From a checkpoint of a small transformer trained on Wikipedia.
Size: 16 layers, MLP 1216 SwiGLU, 37.2M parameters.
MLP neurons of a small language model. Each row is named by its layer, matrix (gate and up: input weights) and neuron, and shows model dimensions 240-367. Each number is 128 + 24 x the weight over its row's rms, rounded and kept within 0 to 255. Numbers have three digits each. A neuron's up and down rows have the sign that makes its largest values positive.
Before each neuron's rows, "fires on" lists the tokens most often at its 100 highest values on Wikipedia text that the model never trained on.

fires on: " p", " A", " (A", "am", " ab", " |"
L11.gate944:132127134102169128137182176154120111086135121138172150140143109142113107116089127136087096153117124116136106149114173179099130162172133103123123134066139132170099105120167122128099106111120153095121147096139134088153126099125106155089134223139150134093097116113129136112182149158111144119138113149153148085108158129156107130098155114136162136069152122149094117136141130124138178121076
L11.up944:141123124113108151128088151136144208078166131136153115121108171112148121135172142126162111112158136066121095124124144156140183149179124132162102129144138124091162128117191178096103151144102148135165082162159179119121091106139115140103114125140139137137164133130100137138140127119127124156073160105109124153150087155124102157142110149141132160133128129132158130154151123105120146088171

fires on: ",", "s,", "As", "e,", "er,"
L11.gate310:118121166126131140153117140132072125135141138130130140148088147154114160107122125121131141154127134124099114150166155120110098118100118136111151122097137108117141110139166123113144123116124062153144168144167113075103148143132131118100160097118118124084137141127150142131115131152094162129137124139092150180113115097133110121103160108139188167125092153087108122136138136150142092152135
L11.up310:098097090124115131122167142130128113130118117091091135104124141144147093098105160144131148134163113160078180118159126138120163138110129147109107130128121096125139126137139182127155130109103129154093158152140130179127109078143122136093153131152103148075123113154157113141153055102115101061145149088130122134116121107154120142132164143084129156121120131163119119138132133144157118141086

fires on: " the", " one", " One", "a", " |"
L6.gate759:117110155127124180142128113090118139129141162124136125092117125121138142144146132158135136205095167171097149141100085147160119156117155102094140119134122109132115124116130094103131145117075129120123087134148117159122092129135144104124149129148120141103112132081156118125154149128128123100098169115137094127113124123092084135122151117163152122118101116130126101135156121150144123144091
L6.up759:089157142112137091112076109126114142143130155107146104149120114092128158132124154110114094128169127141109115123132097138146127137131135121115100112134128164164108132106129168128153124105155138133144122127129152137122090158129140068098147159094154104127182147100111106114134112118147124156088108160144150115120144110102145111135120144131127157157173108162130141074113128154142153134131

fires on: " |", ";", "ou"
L8.gate1050:124174119148073135110092097114137158145101143160115096122110139136133097144115139125115134118109101110145141122161115156096138133144127140141096168160143108108142162151104093102155143137127164151108141127102125093124098126114129118157141112118111130089091127153173126104087099116134125114129068153129138154117120138133137143127101148102122142129134145131145151098137137187152070151127
L8.up1050:119105146112079157144114148109105129053127107141067116099119119115129150149119119121148169145139123104123113153131111139084135176124103131132145120145127135141155125085154111134088118104103165153111117137110125141129110126131107085143103079097172134124167097149149142137142101147160136137147158112102152087130161141110153131128148137150125128113116051171142149119093116132140138128139

fires on: " so", "so", "che", "c", "ch"
L5.gate381:121103161097172139110121122151165155104158119090143080101141094150152134144118135094120179149153114128074133113144158129136120157168160174131125095094150100132151158163136097169087145158098143104119111120140159134135083144112138107086158142102131132133143112106119152098119086125098094117129192139113140095102082111140099130141128106094140126141147111103102106130139124092169181122124
L5.up381:127138145156122166153171146120134147109163117124113110122104150136131122109126146139120123104146169109152150113166115135141125105133090157149101133148123129129139107133140091132116116128091135190129126103127124131132127162124105087139111085126155120150129173133118119143127078142168103142145152155090147105147168138135128140130138128132120112120131146129129140131165146167155116149151

fires on: "l", " Gl", " gl", "ra"
L6.gate644:124155152148058116135099185111113150127113114110122088127123118118136136075103124140138150120134130113106112120146154121111138104164130124146111071135123112138158132141148126104092124123152114126062111125122104133132131150153122113150115113117140129163142122115106151131169098155128101130105136069146167081125108148115143173139141130095138144123170103105146136126144070191172129100117
L6.up644:115124130185133133087094112068127109099150150159159124103135170110134162145154083102150089109106155127109121163105120124139141101134128138104123112173152172069115073118166150160151085117161147118174108107093163109134111135148114097175153133144100081134154129108151126118101115115152131108137162133135124152118138084144115163137083127163100119120117161105125125126166136128112169175124

fires on: " D", " M", "r", " Dr", "h", " Cr"
L11.gate67:082152158126093134126065138124171134152115133118143156101113128122157143137169088092153116142098109089109139171150164166172133106148147107100148162134127131105191111155122146101122126120126129135149149105075133165128108120141112126127146104120146147133110090086141115122132150140155118134086121101154137100139082130117134112123115117126121111169136129111114116096116113156158157153108
L11.up67:143133058177142124118154138126174101153133108194144139139167125119115126127147182171151132109139111129139143071153132124081091118135140109169117160169120107140108098147132110102070177145118110159145141167158105146113115164135118158119115116084098149158108085106133107124172119105157147128131192081124138128113124091137132078132102111133114110111144084128101131070122084161139172097122

fires on: " Val", "od", " Gal", " Em", " Pat", " Rod"
L11.gate440:156131116168128118128184095153131145152142119115119115105123112142156099143118081135130093140163132101100084113122132159136138111120128119154181082133136080137139164158178072159122134120117114131140130090149136101163139160154114068128155136157120157116124119084152141104137134132135132160100139123123113147126114117115117111120100122141104149108119157114121076133123144177135159116130
L11.up440:116162115104121132180142157098093144106124142135163101156118147162147141151104122105113148121146102099160110123162121127128125109143137119190159114153118135119175151126140117173119115140142141159157105128080145102104129140098091142089099113147165112149123149088117113116107136146129131092152138114125123115108166111131096123169124116149114096175147094106151158145150186145142115164121

fires on: " appro", " Val", "ro", " val", " incre", "yl"
L12.gate17:178143093125163129118143143103169130099103121117103146128113134122139099109140145147117115151140139136164136144122164122105082110125132129133171078113132093133107141121080118090102113143120122158143108087162106136178123113134098080095113107098101164132133113148109150118113135121165143116184172150128147153131123108139124158089123068142125125132062148135133134153132113129163112119098
L12.up17:096127103159182144112121135107138157154146127141089141136128113138135124132136157130195149107095156158087140112103115156140160115138164128141100143109116154114156131116142103099103159102132140123150138191104104152134100151132134110161151075107118114061111143114111137149147110149118115144174106181118111134154149123115130122069126098101145103137134173141106121119138124123121137132123

fires on: "t", "ot", " |", "iz", "so"
L5.gate822:119147155182148141094152181152140088110151168085138077125132106094170132117133120133092099157128082132103094125151169119084149133141149129139099138112109148149125107099165153156148153125106135116091141103145126081147096105142136118169133128151109138146126162127120120099146154146149176107171135074140131102123106161122102123119139141172123142077126158155165128163122128132160141127165
L5.up822:190104110124115097131127141117163175110104078124116134130119131123130113112104123099092114129100125142125123125117160114107120127144101122071124151101124138146164113185126142115165097101096143177103109131123122134157120144163129109143147106152162169092130103190109117114133112094135154135104135152129150121150138100144111119093112108110122123141102057145171136167113115162155150102141

fires on: " |", "D", "ated"
L6.gate352:123084110161145138131113138123131118089137118135136131089097106107145151168162136129124116196165174169094128162105111174128147133156141079099169159171120127139147111138158129130127159092114172102159162056105160110159107108102113158154093176156146139109108111120075177139176134135112105143102142130145141123122103165129127129106135104108138102146131158115161139147142134138150122104115
L6.up352:128134116111115130123087137093122143115146135144102136120075163102125113102129140104119103117130143141225116127116124129134144150126115120089123107124142137098088143125150137121183150127057124126146121189132135065136113149115124118172116140105158139140159099143074097117133129140127126141110144148114116129069159132138122156123154131161099164131158102120177137104138093158124114147109

fires on: " |", "h", " Votes", "ained", "ush"
L7.gate488:133109148125109141121142117137179134127114123185078099126119128128105137126116161117141101117126115140094123156132155126070153150105140110119135166140102119118109131160116129093175100129159188098132135125139130143120163135111144148088144106147156131131088146156148112120125102081085118118114122133146182125125146158171141120141123102115155099100115138128133125136088154110153130124113
L7.up488:163168132120101184127164121120091107091115115076091130123109117104148127166093132170109127141137102103101149180134141208124117111146191169132123169129095125139104130103136168156148144110132153111111089154157143116164119131173116118174138158132161121126176075138111105137145114147117146109148168096104128109125156109118160172123112130137164105126153111087102129101150165145131171109140

fires on: "er", "in", "l", "ol", "t", "an"
L7.gate898:110097076118128120129069157143126137160150155162138119161110130124141103130107103091169136126118134107112128172120127138122125167103130148158131150121087105116165102133127158119139164110138111183150159110158143127132104189142130157115111116132108154101115133160155117109098115136165142135153112161105150152162158113127108149085128122137118117097172164127103146120153121093117120177130
L7.up898:124102132117173091164186139113135093128088165132127137158142159148126142119122113141096117145130133115136166141124070173110143152147144087082099150095154113103153108132133105070122130143133121119132158064115128101136136150124111092108123148134127136141167150146178153135141108086118130134151109146101117120121094125128145199157131127118166141108111136089113174135157130136131101126114

fires on: "ov", "al", "iss", "ri", "fl", "us"
L5.gate916:128145135133151090097145154099134086154126136168166131087160096134077090119144113118136095125140145094089130112144174151128119187164189141158099063114100132105154134119152170129134093122112128157103138135144100111124148126148083101109104139184172126129152161144111154120126127130131102144093073131180121110154106122141123135124180160107150156086146110176187115139129125154172137061141
L5.up916:139125170110159116098168080086109112115110104140160157127086082114137134135173113132096162146109137137128133130150099116152159107127100127142128111144168171156139147121173111170174114129166107136123110150122118125123119142119114086168085110133150159138107086103137142133175153154145102101154147104113129138125161128118101111114117161147164149142142125094105129140122138153117156123095

fires on: " t", ",", " sc", " Sh", " desc", " attempt"
L11.gate443:119114124113165143165076127126137162110129101093161137134090161103172151148107134121147123110100111137089104126144175121090139116121140121136145140110139114137126123151172125124139115112100136138149118128169128129099145104114102099168123091150127117122111123107165126116133145128110145197109129130112122143146154090139081113111126120148128171112129113089185109149152098126154135137078
L11.up443:150076134141121122089117080135151113120111147115149149088126105118129153089167118141169149129092088122094124125094120141106127149156070128159120121108124113100121119141119156174131156172185119155099090155163118152138155165126113098141144117129147095101083097122133186127173173106158138136144147114114141119170164113133181122143108129148148139087167142126111160139135091132120131134144

fires on: "n", "w", "p", "t", "d", "v"
L6.gate995:127091107127116126140130065106127103084161126144133125136113179151157078144137151117105126126122150119152156114098138110128109138140127100104100097134123126105137131100104110138128152117147144150100126172106136109083179090135093187150135153106156197170110098157172124091105182127119126122159137111132154129102114104105141121142099160108147134144062127144116114107115113097149101088124
L6.up995:197111087090138133109136078137150139156153187079112173138122137108138135122118141138080140139120157151116150109172174122108148180146147127115153118146110144110156136122092134118157124125104127119117130103100096147127166193152141146145148095146068080128116105162115143116132089157115173156105140086147084127125153104151154137143098093111165137107140108136140113127096117126141108100143

fires on: "er", "el", "en", "ar"
L6.gate1005:058110146130123114145108140157117144139150131153110083178098168139114142116107092105162131156108098091123129109120154154147141135128150128116142134119113122124095173067129112086159103131126136115067117170099114118159134132140141134084149112134127109077131138136144177116130136141120130148144172138118108112112113088115098136103116149113126150127154072095121148115106132115183110106151
L6.up1005:134153126058106114130117069126096110160124129140138111095158126117115156105121099126132118132114114137078143115138108082139144136130125136144153103115158151150166174147142105150149127103146145070094097146138154189160110109133172081126121153128142115135123119064156153113130147124119106159088113138138140120115138144120109153102129162139139133160152155120141094148130116066093105160122

fires on: "ert", "el", "ing", "al", "il", "er"
L5.gate115:138151125140166134101129136119142095135127169144129118184119138156119107150102081107119121125129103130119122153129172089166138136116160116161100123100109120164131125105150068126162095129159154136126150151131142109145154122156139127155169142147083127105142135132133115106160113134144131144133128108134103122104115102126130121091108121119074162129129142131076106122122118158123126129159
L5.up115:151101153097107137114167090142128119163108170087100165127132106089116141108122124146095139147185114135123145146083134079138110169120114088125159132156112125129141140122118097164130118131143110122130117136138117117160157150130176126103122138121117126120150092140156130130157098138126103090130127147094111097110140094126085151119111095119138146130122157153137120135097137135130168090141

fires on: " of", "ick", "em", "i", " 2,", "s"
L6.gate518:114115117149100168100145128120136132140100181126111132100147095152121101145115149105139151134110115108161122106136151146141142173120153079152104108138124106097109120116170114084133123146162085111120129102134124114117116116141107187135129123150111156108110125137094115133135099125108122166141123177181138119138096136143100133146095168136109110082137151121130094090157121191149136118114
L6.up518:147142129142109162136136127139119120138109130130156167158109125133113132143169117139145110115105130130135146127167166107072140113113127155094139156138091122070120127164126108165127155157132125154164125079074105112123148120103140184144127113158081092171150140119150115150145112128164145144115124158135120140162120112141161110075182140124131115151128144110097100111129147137126107110108

fires on: "ine", "a", "ie", "le", "an", "e"
L5.gate216:094154092121138131130130165153117064116102094100125074148105060101111092133165121123085128162125143131141160135161103169067114101157170144124135098109101116144111114121145137125097172121151138187158188136099162126127150126149169087162171148137153105102097152092176173084148115175154158153121120129113146154136139117122094132123113088135111125121132112111116118119115130137149173157156
L5.up216:124134147134148124137105148142111098140099131120168154106157118109080114099130089103112095139119121125112107103150125131088143155173146151122114131105138106099139103116160114093147157106115121115142149174091169102140086183163128075134163136099133143104129155168114135094119145142084161127145131179148093141144098089174094142132115119142105121146111087134158103119113099120121151128119

fires on: "e", "ec", " Ne", "cl", " Ge"
L8.gate299:125147184155149162112118099110161098079158108108168090135106124106169156114167159087152107104106118136128083134115143154111134074127125084119185104131157127080073180128128109119102115106125129150083169133141135111134095117134077120115131104090140093133171168130088134086130105153160118154111105153124171137091103110134116121122149110138098133125119129092107130137104109178150071171119
L8.up299:106133152112137132129147135102149125082097090123154094094138143114148173126144124108125121127119122128129121151085115153139153115135109115128115060120112133128096165125146106148100151104114144100092185086135192134139151100126125109108080130140100159131157105088113149131114139103095148120111122130145133161110161158125115107139114139182144119131115131110090112113154110130116121096120

fires on: " |", " +", " 3", "–2"
L11.gate200:133163111132153142136120136071122125125127118139143111134126154138112147146120136076138071122091178122121150105134152098141150101121144132157109128087137108127103138131145130134104134135124151146134085134162113091145154135134143140104154115141158122139164179138160129093131162154098171148118110113155070155117168135107101141137142097121129192113086108130171146146106131143158088114159
L11.up200:102107139130172124122089154139116132153179105115143127073137085137154126124108102144150139153097129095149150105105140114111112146150142158126124129145084123156121145125135091116146115175177177082146128159114131096115145133085119189139108168163106129121111105123143107115117136162122147152157163077153105135122125115161127132125113131092136125100148160125125141144116185133133128137116

fires on: " ", " |", " different", " own"
L7.gate489:107112155144117114154126143090120116095170092091137146151130096104139155130165156137116133170154136142093177120108118147121148074166142082136196129131119124180146121142147143103146135129129133155130132138142083136137098128169147147130093115125118170092114145092144148107183130120179113128090130121104105098160129151116126087100137160108137145108115132095141134124102104120139133115136
L7.up489:160097096157178147163134164105161123132156056149095157149082120097090121132168118155138083153137115117069164121092107161074105112116148069063095081109143118124103111107140134133161133134140115106140087126109178109151126159127163101091114177103136147144152112101126098112156095140142100108140099131089143112105137119130144140145111113121136138156125140103134148128130147109110087132139

fires on: ",", "s,", "e,", "a,", " and"
L11.gate107:092150106137136129133095155165136128141108154110118132163134118194119132125101114129134102167102140117081113096134140117122114111120139074133176117093102106134112113105088110122127162082121112124153171148137118137099113138162131067131143131079146097132141144133150135142152082115155123126127186109111109092100095143135113112151126119130152172154123144143131101075117158158154124137108
L11.up107:151139115134096202135122120119147161105128108124140149111103132134126166158101170098076156121145123180086140125166131144132103139125091116142132115120119116087167130132146131157117125126113131131093147103136130127147176139090104103086128096113097105114190121133189165127145093134112128132130121095159106137135132090124106107088179121098154151098103166111131118107143146160121097137092

fires on: "ic", "ag", "an", "ot", "at", "et"
L7.gate956:145126120122133137123148136161170153139121138150134150124136131118127097175156145135092127112100091108114118117138125108150100144152128184133139100114131103108081137144133129130095119118092098153106104080141103104102105122150165107110174133193159170093126150133168138115168136127127126126086136120113146092141142075129092133120138131132124136124130115067184131137146116117134147155149
L7.up956:143127071131178108146157132118117127162122139128083142140087087125164145173138117189111106135142137117121154189089098099097122134107151168164158123150145119117117131151142135124143106146103181163158138114139112143098117161084138133149089143125082176166132112079161139157163126132129130132109096132081119128126176134160139160142147145134121135126176118116177140146093138155109186118170

fires on: "ic", "pt", "ial", "ace", "ent"
L5.gate859:124175140127139151101139099136136123091116108143129104158125155114102147086121113130123164143105142169146122160106191149136100108155155111102157117085128099094166125175167151137109128148124130159099117157121096111120158085108108174106103098130161135123136145155139119104145121165131099117122118089152175159158111142096127156126166141112145135106126099100088146125098116100135125117127
L5.up859:115145095171137113072151137118154106059160134127103093163133107116128130102104128133123103131177074148092147138133106138134106102109144085155135115110144129150147132153116112172112164111105123153156151161137128114124131120151155118136175064146147164113098089108157174129127109112090119114136179118164151101117119147118110156096129152089114118078144108126150114110108119138149173122141

fires on: ",", " He", "B", "s,", " B", "e,"
L11.gate104:142155160135105142140091127119086121108149150141131127128100154139124117110131075110087139150136124098088172118172167140123109132116123144084112100099110127106149125131173106091117147110097125102111116121146100107152132126117156083113111080114084143109123150115179138150126105163123146102110191115125143147140092090170076122095133125129150161154099152083154149127140145158183146172114
L11.up104:114156126135132114132129086132137099128145096118103113136102162120129134108157146114216132124174092101137138158127150153138086142118130141138085078177164147170140110113135087162118133066069103146098166142109132109092089122156114165132127163113106116163115150080103122124125139137109160078113131115091154109137130100154130134120108087098086157113121171179137119088140137115131170108151

fires on: "ly", "ch", "ively", "ed", "ely"
L5.gate220:087097186109118161134151140115164114131138168127112083112144170098135152151147144124168102167129145151118124126173133143155144119126130151099169147077131139135103124157172146125099117132102155139094142124126124151124124142164144088138141132136151122074132148142094125124118133124148105111176120114113133148154128125132090130095085151150143125161112145140089097130076085138126108116140
L5.up220:146124106150193102134098115108162102136121120140134118107114099157150129156108128126146131129109115130119144131126124133081074168092160116101124117094165084148126097117102120200099148118147131148111150171110111132098092089136122102113128113172130133115100112118101122135158111135147120160107142110119118098098082141134105149171092146113130133113138147138121097155109116092143125098143

fires on: "e", "a", "D", "z", "ri", "r"
L5.gate421:118133104168139111125134154092114122145142129050125099130116072137197101079116147094086116119154128127104165106135116158125111100127141125124143084135111151099147108153188143106133128124126122152152140130110099136131078124113106148157138131092120129105142159140132164120145163128163112093102123148137141174139081086160153136140131095160137106129144130119153169092084118085142150126153
L5.up421:088162096104104128152142101130111143127121135151134175157161158120105108120144109090106126180145127157101145075153102124085108146119189136116092134154130163084134173143104125153128119155086153107121120134122142097116123140137120118133121149115096091131136129093133134146137122125107168115111125118143109107101111138096101126143111109119148109126205136166114096142133122111101117154137

fires on: "on", "e", "z", "ik", "or", "om"
L5.gate730:124179128102087129124157132133152083093132098127152167145129119129107078098124115110076119133140109151114133125113121154129128161138139105135190150140124112087097128112148149105139154135111142126152145158145136135140156080124154114132145150063118129127140147111105135145125126114160167114122166140109138123087100173127135125095111111163148126106158105065147130147117128131129121159071
L5.up730:105110134183140134156147140146121091142128111102139136120124124108103127077096109106114138122131165121097146137135119140148133154149095156118128149098147127124110127133121079146120119078144181095167092131150135138111121150156081141141140157105158112158150101123149114137110149114118092110113134117171138150125179152177117153155139119151125101099119118137170150118131130120118105059124

fires on: "op", "a", "h", "ess", "pt", "av"
L5.gate482:083105170121108176126129091111120165131136145126131119092152110099116104133156145137173142176157082098127168085102152129122139134141134159082145116091128097143117124152100148151117135146164129120094145140138144107141078101157133155137120139123136064130114145136163122107117136106137122124140156178149167112124075131110122110090147206118148136140146111115086155126134148121189112130140
L5.up482:099141120164110110126137122125117176099161124133097158107107105143143159108144164172116118123139116152104132127131124132112158120073113126157179137121181107107142145139119145140101133151111112077158130166106133118075154084135129119098169178119116163145112126108141106154148135131153160105086069094131106080158154132098101105146131096150116119156089119137161134129110160141141149126108

fires on: " B", " N", "h", " D"
L12.gate183:095112139161113120116172122083118129158100145143089119136148173150154155154184149082129130143114170107138107129112148150121119108117118098065132120130110136119117164091131136099179122124076130138176126100142139101105147114183118104134159109152119135115111135161105109113135119117135110097139131103174151124102122114079113124088122119128141140136109101164152145124110123145152133157122
L12.up183:105108121131115061134111102105147115151117082135101124123152140121152145111102154124115148087131125162129099128176111152147144125153135146127140150149151131124091102106089125123081161149149114145136124149116104153094132111130147125134127117154107154149122136126120087123128097171115160099132158117151153169116099105137118099141111144110145183102152079141149118134091102109144131170127

fires on: "t", " South", "and", "d", "p"
L6.gate707:161090118116111113120135140093123127102122096101112143174164123134158109129131123103131136132106112100078151066128126127129129117144154127130158112124098084104157128142136115122138152083138095104101149155068152103137122145159115151146141157118201140132068149190140142107167130116118134138147125148106147122112113097169162161147139102123116129142128098146125111112106108153156143110101
L6.up707:131113148090164128163127107120120083111116182153147149144130158128108089097146158128109123103103105102136113142126163131179123154134122108058176111133104130128129134122098129136100130170076147114142084098131080138146125118122157115078142115106119075086121135163157125121127128100094158117111132160112120117158128118117152123137135137140132130135075135138112087092106112139115108101120

fires on: " the", " his", " their", " Her"
L12.gate145:140069131139124107144134126118153142073102130145094124134114164109145133141146115101149129125149166103108141121109123136150138125145089133099136138170081164169113139106062147107104114104126150102122144100110106112145097138120094087134122124124129126100125169160094144152143142093099134103116126069096139104127091088128151050142138140083138152122142114156134157110164171150137123148156
L12.up145:138136087130163176112132113155116125130125140113122121121108137159118111105102152115157110151124149154104153089119127145136101120124112068096115119115148125130150125192124140152105129099128113121109128126109120120112092132112148090139101141122106123164138079111127116148122124118163172203136128140118142133108123072097173167101139159125121146159113160116102164134139105115168113119091

fires on: ",", "e,", "i,", "er,", "s,"
L7.gate105:157147131100112097122117087161105144166126134121103106134116117120120120088160148137104138109129125141129147066153117136111139142115109155118115114104111134093108123152133076099135124100095120101165157112113094121160110137095095118126170127098131135091136122094165152143110124151129150106137127128134155146144115108161087150095116142110166152127114126084131133095115163132146128102132
L7.up105:121152132164143134116125127125132128125118131139151073111145150152168127150103072129138103144151109102078104112131070153151121109156160103148142142135124125118156139101144158100102171120097137162129121106127109163138081100208110146127159094138152138105090144140092140122152107086112137116109137186128147156116112186129078112096121134105134147136128167159121122115193113104124116108125

fires on: "ly", "os", "ely", "ently", "ally", "ually"
L5.gate167:129149132094126109109161143143138132114146122127139122108133101129127132176141133145123093156115129146114139115140161176142119131178162110140130149073110101158097104091138128171144089097092131154109134100119152093122147111177144109149092148112145136104100119141130114125150121105114134132138159152149152114119110149119092123118071108200132120128170117128082132140073095206151137114114
L5.up167:100154082151108149178100172142149138143135090158166143160155106161101137162146138134138106131074113117138106136107086149137105139132125120119122120119161090127133139096151130134149088163157139134109145140124098133141158086172146126108129094084165090117086111100156134143128116129135172140101130143154114164135161136125151120099143147124145111119125141116104122129142161096111157144122

fires on: "n", "iv", " |", "l", "in", "sh"
L6.gate209:121148143131107147149121133171127120141122138107146102167144096145129090092124154097146144155118175113119150110113102145133116151186156147134113137120114096140107149146171172145158150151108148139144072144159125158170110115118144088108137142136098108121095117133145116125155115162113138134154122144119144118153132149144117135079126103130152124122137108148124107109169124118157193125100
L6.up209:094126140159114094115146208148116067139150120141135123148113109154079089126133107150128147118131145106098144118099074189158127152148141126095148154158104086102128149151116144138187171123133159158076150133143146124099143101119131137118128152118131109129153118162173169151120117130116134127126116128108171167135137110139182172131164134145120105117100118117103123142104119101131129084088

fires on: "ag", "od", "il", "es", "b", "f"
L6.gate848:125142109129139153124134153063133144128143139114138105129184148118138128123112149099125127141120107147063108096112166114174103110143127093140130106111116136155155094149181120136102085120113119144086134123135121138118107129138130140099117146091123118094104151123152147115175157181138082102097120130111141145085138168123128149112131143137143163125116080093177128109152124093136122078122
L6.up848:101147118137111134137127165162111156119131138142111145157078125133138145154091143184124123119106091095147126090106101096139085136123143089141113128126120120169147117143142117110115153152139143089118144123122103082109149122115144165150115127157093109158115134098149141116110157092156143177154111172149123113110125146096150124129038114134109153169151130091134135115123103115135112174161

fires on: " |", "le", " Colle", ";", "ul", "ur"
L8.gate706:122128124115083121155121118140140140169100140130168114096105095126134117142134132109085112189130143119077118142168120175158099161136152119114072114161123134102102145163121115137159097123099113137080120096118141096123115146098119113123165127128154151139097106111118124099165175104103116129145137180110153139136094095095097109106148110064120074131165106135112083142121125159112140117106
L8.up706:095155098068150115173119118119121134140128093143097117120117117131132074099149129131114052152149183150175126166101136123157116157148118148139103168185135188128082127129154150173137151137115157148125135151152109139149124130130136127120157188138110126155149172101119120136142097140119137117165134128130137109073104105147142154107148121104110130126173142143117101126124130155141156147145

fires on: " un", "gen", "m", "yl", "lic"
L5.gate661:113167167171116128146124143118117144122142131092104144116159144115121164140138118147079115146126106117115147120119148143137127117105146123104156092146119129130143138122107120118133149142125113110122152094125129096167114135161112166153156106159149120114103153139159140097120149119181086108099138123159145115097181081130118147138136142153143108113174130151104146129127093097112130134086
L5.up661:142120105157130136101110128154142169103101108112134134114135134109109129166117132093152126111131190132126093133116120135153099100148115154099108119135130123189138141142159181116106159127072100135188131117095125143115110149119149133102120132148083167112157160144155160134129144098158131128137143186161112097129124150134116102122093072148139097125098090121113128146174073126093120158134

fires on: "z", "h", "ro", "he", "a", "el"
L6.gate813:104145117069162137087153128127142134149154136126094150138111152156174133109137129136067091116147115136143165133084120185100190133115124099105172153095111098119134128093126136139098117152159126103069153127113113149151118093151124174127104079104141141152131130106114149118111122099191145125100121133167137155119067100145134072124136117144116171076143132124157097115106135113169127124159
L6.up813:096131103124105106106092141126119103101145131127130157160139114119150098122208140082134144128124108135120124126130116138096148154118101117120138175163170069123137158157100128177108108149120122081115154144159135143103119166132143096131164142135122104127085130087074109108132149151142094127109107108133087141127083102126139143128075137122082119150162107184150106081141135080107124098099

fires on: "ag", " A", "ard", " B", "ind", "b"
L12.gate906:107140160130161133124110120160150109157134114093134088125142145162126084131163132111142159121125145098099125176127117134136102106124159091108080174155144135132114094139151122107095118147103112130071113140112147120122087182116132111086127149131099161087096109118170118134125146152136110142135139161106132048101162159128122116120137153139166105116139102130149174131138133095138134125144
L12.up906:151125122097119144112109117133173168162120094167134164158152122139127103112160112195120181171165133093133128128084127116169159164117165111153133114156123125149120145102113091113131118105100130131068101087152130117111131127076143121094090120129118079145120127091186092106120154083129171143120107129119124152148123139112135158132140163118127142125125103125091115134091094124124114148131

fires on: "ak", "uz", " began", "om", "or"
L6.gate864:158135104143121160148150131135128108157108125121118136125115114141115157147104145148128159107106079146074166122106163190169132126130153114136151140107115114051092147136126137106130144111125126111108154153112083152138164156147098092137146140119132127123165095172133146134100106143176103114131142147132132111082113108138133151172149111078149167093122108104148176146165110109143123134148
L6.up864:139111101139133171157140156172114113099140117135142159126128133088112202117093140140094156114108136119131156151105149155137141135091112126094126129166128127114102115085154115142142092133136149060128149158125120123114091138127150169131102137115090116095148103141115098145145135142123061138131119069078169203123110148169138138141186126142163145125123164150168127192134132146120115123088

fires on: "ch", "c", "ind", "a", "od", "o"
L7.gate1027:160124172140158173121154106118147105133123129137121145075075099185148131184147144128113182145111121146080122121125126153148114164134145159131126112113102108106161147141159096167163129158097100131107120125147172113127050118140153127112131106108155100129133102093142129125139141161127145123119084106124122114107141140108106125092094116111078118106158104101113106128104160111134143157158
L7.up1027:159133142146138115115176129088113171086145117121163120121090101138160089149151169089118110141150127112112136123172120107143150134136128107147130105157130145092113140160127156082161144146143127134186172165110172135121154152129147094135117152131116138135113095080126147128163187109134154119167104156100050097111132163123146087146142139121114121130125105119125093118163129169141168126133

fires on: "ri", "or", "h", "op", "er", " cons"
L7.gate385:084117159116115094127087086111109135101129146161136068148169101124064130110108142081140107170091119113133125119070125150097156107119090125106126136089124106132114097164108095122123144089149128120136126139132126113112179111118130131141103122109154125115118170107122105113101117157125108161105133116153111143101117136131131130123122132128145113137127128082108160068116170202158110153132
L7.up385:124135165135151104116122134143112140142093191103163104092109139132111177137101069125156108159086114094108135076159170149160158117098104135101143150160144116119167139134090113199103117126109148080125121086080165135109128125134114124121182138152127125150116154111166106118195194104164079109118100096159100137124151075095112142130149172120102149111160154103095104099134140119101116138111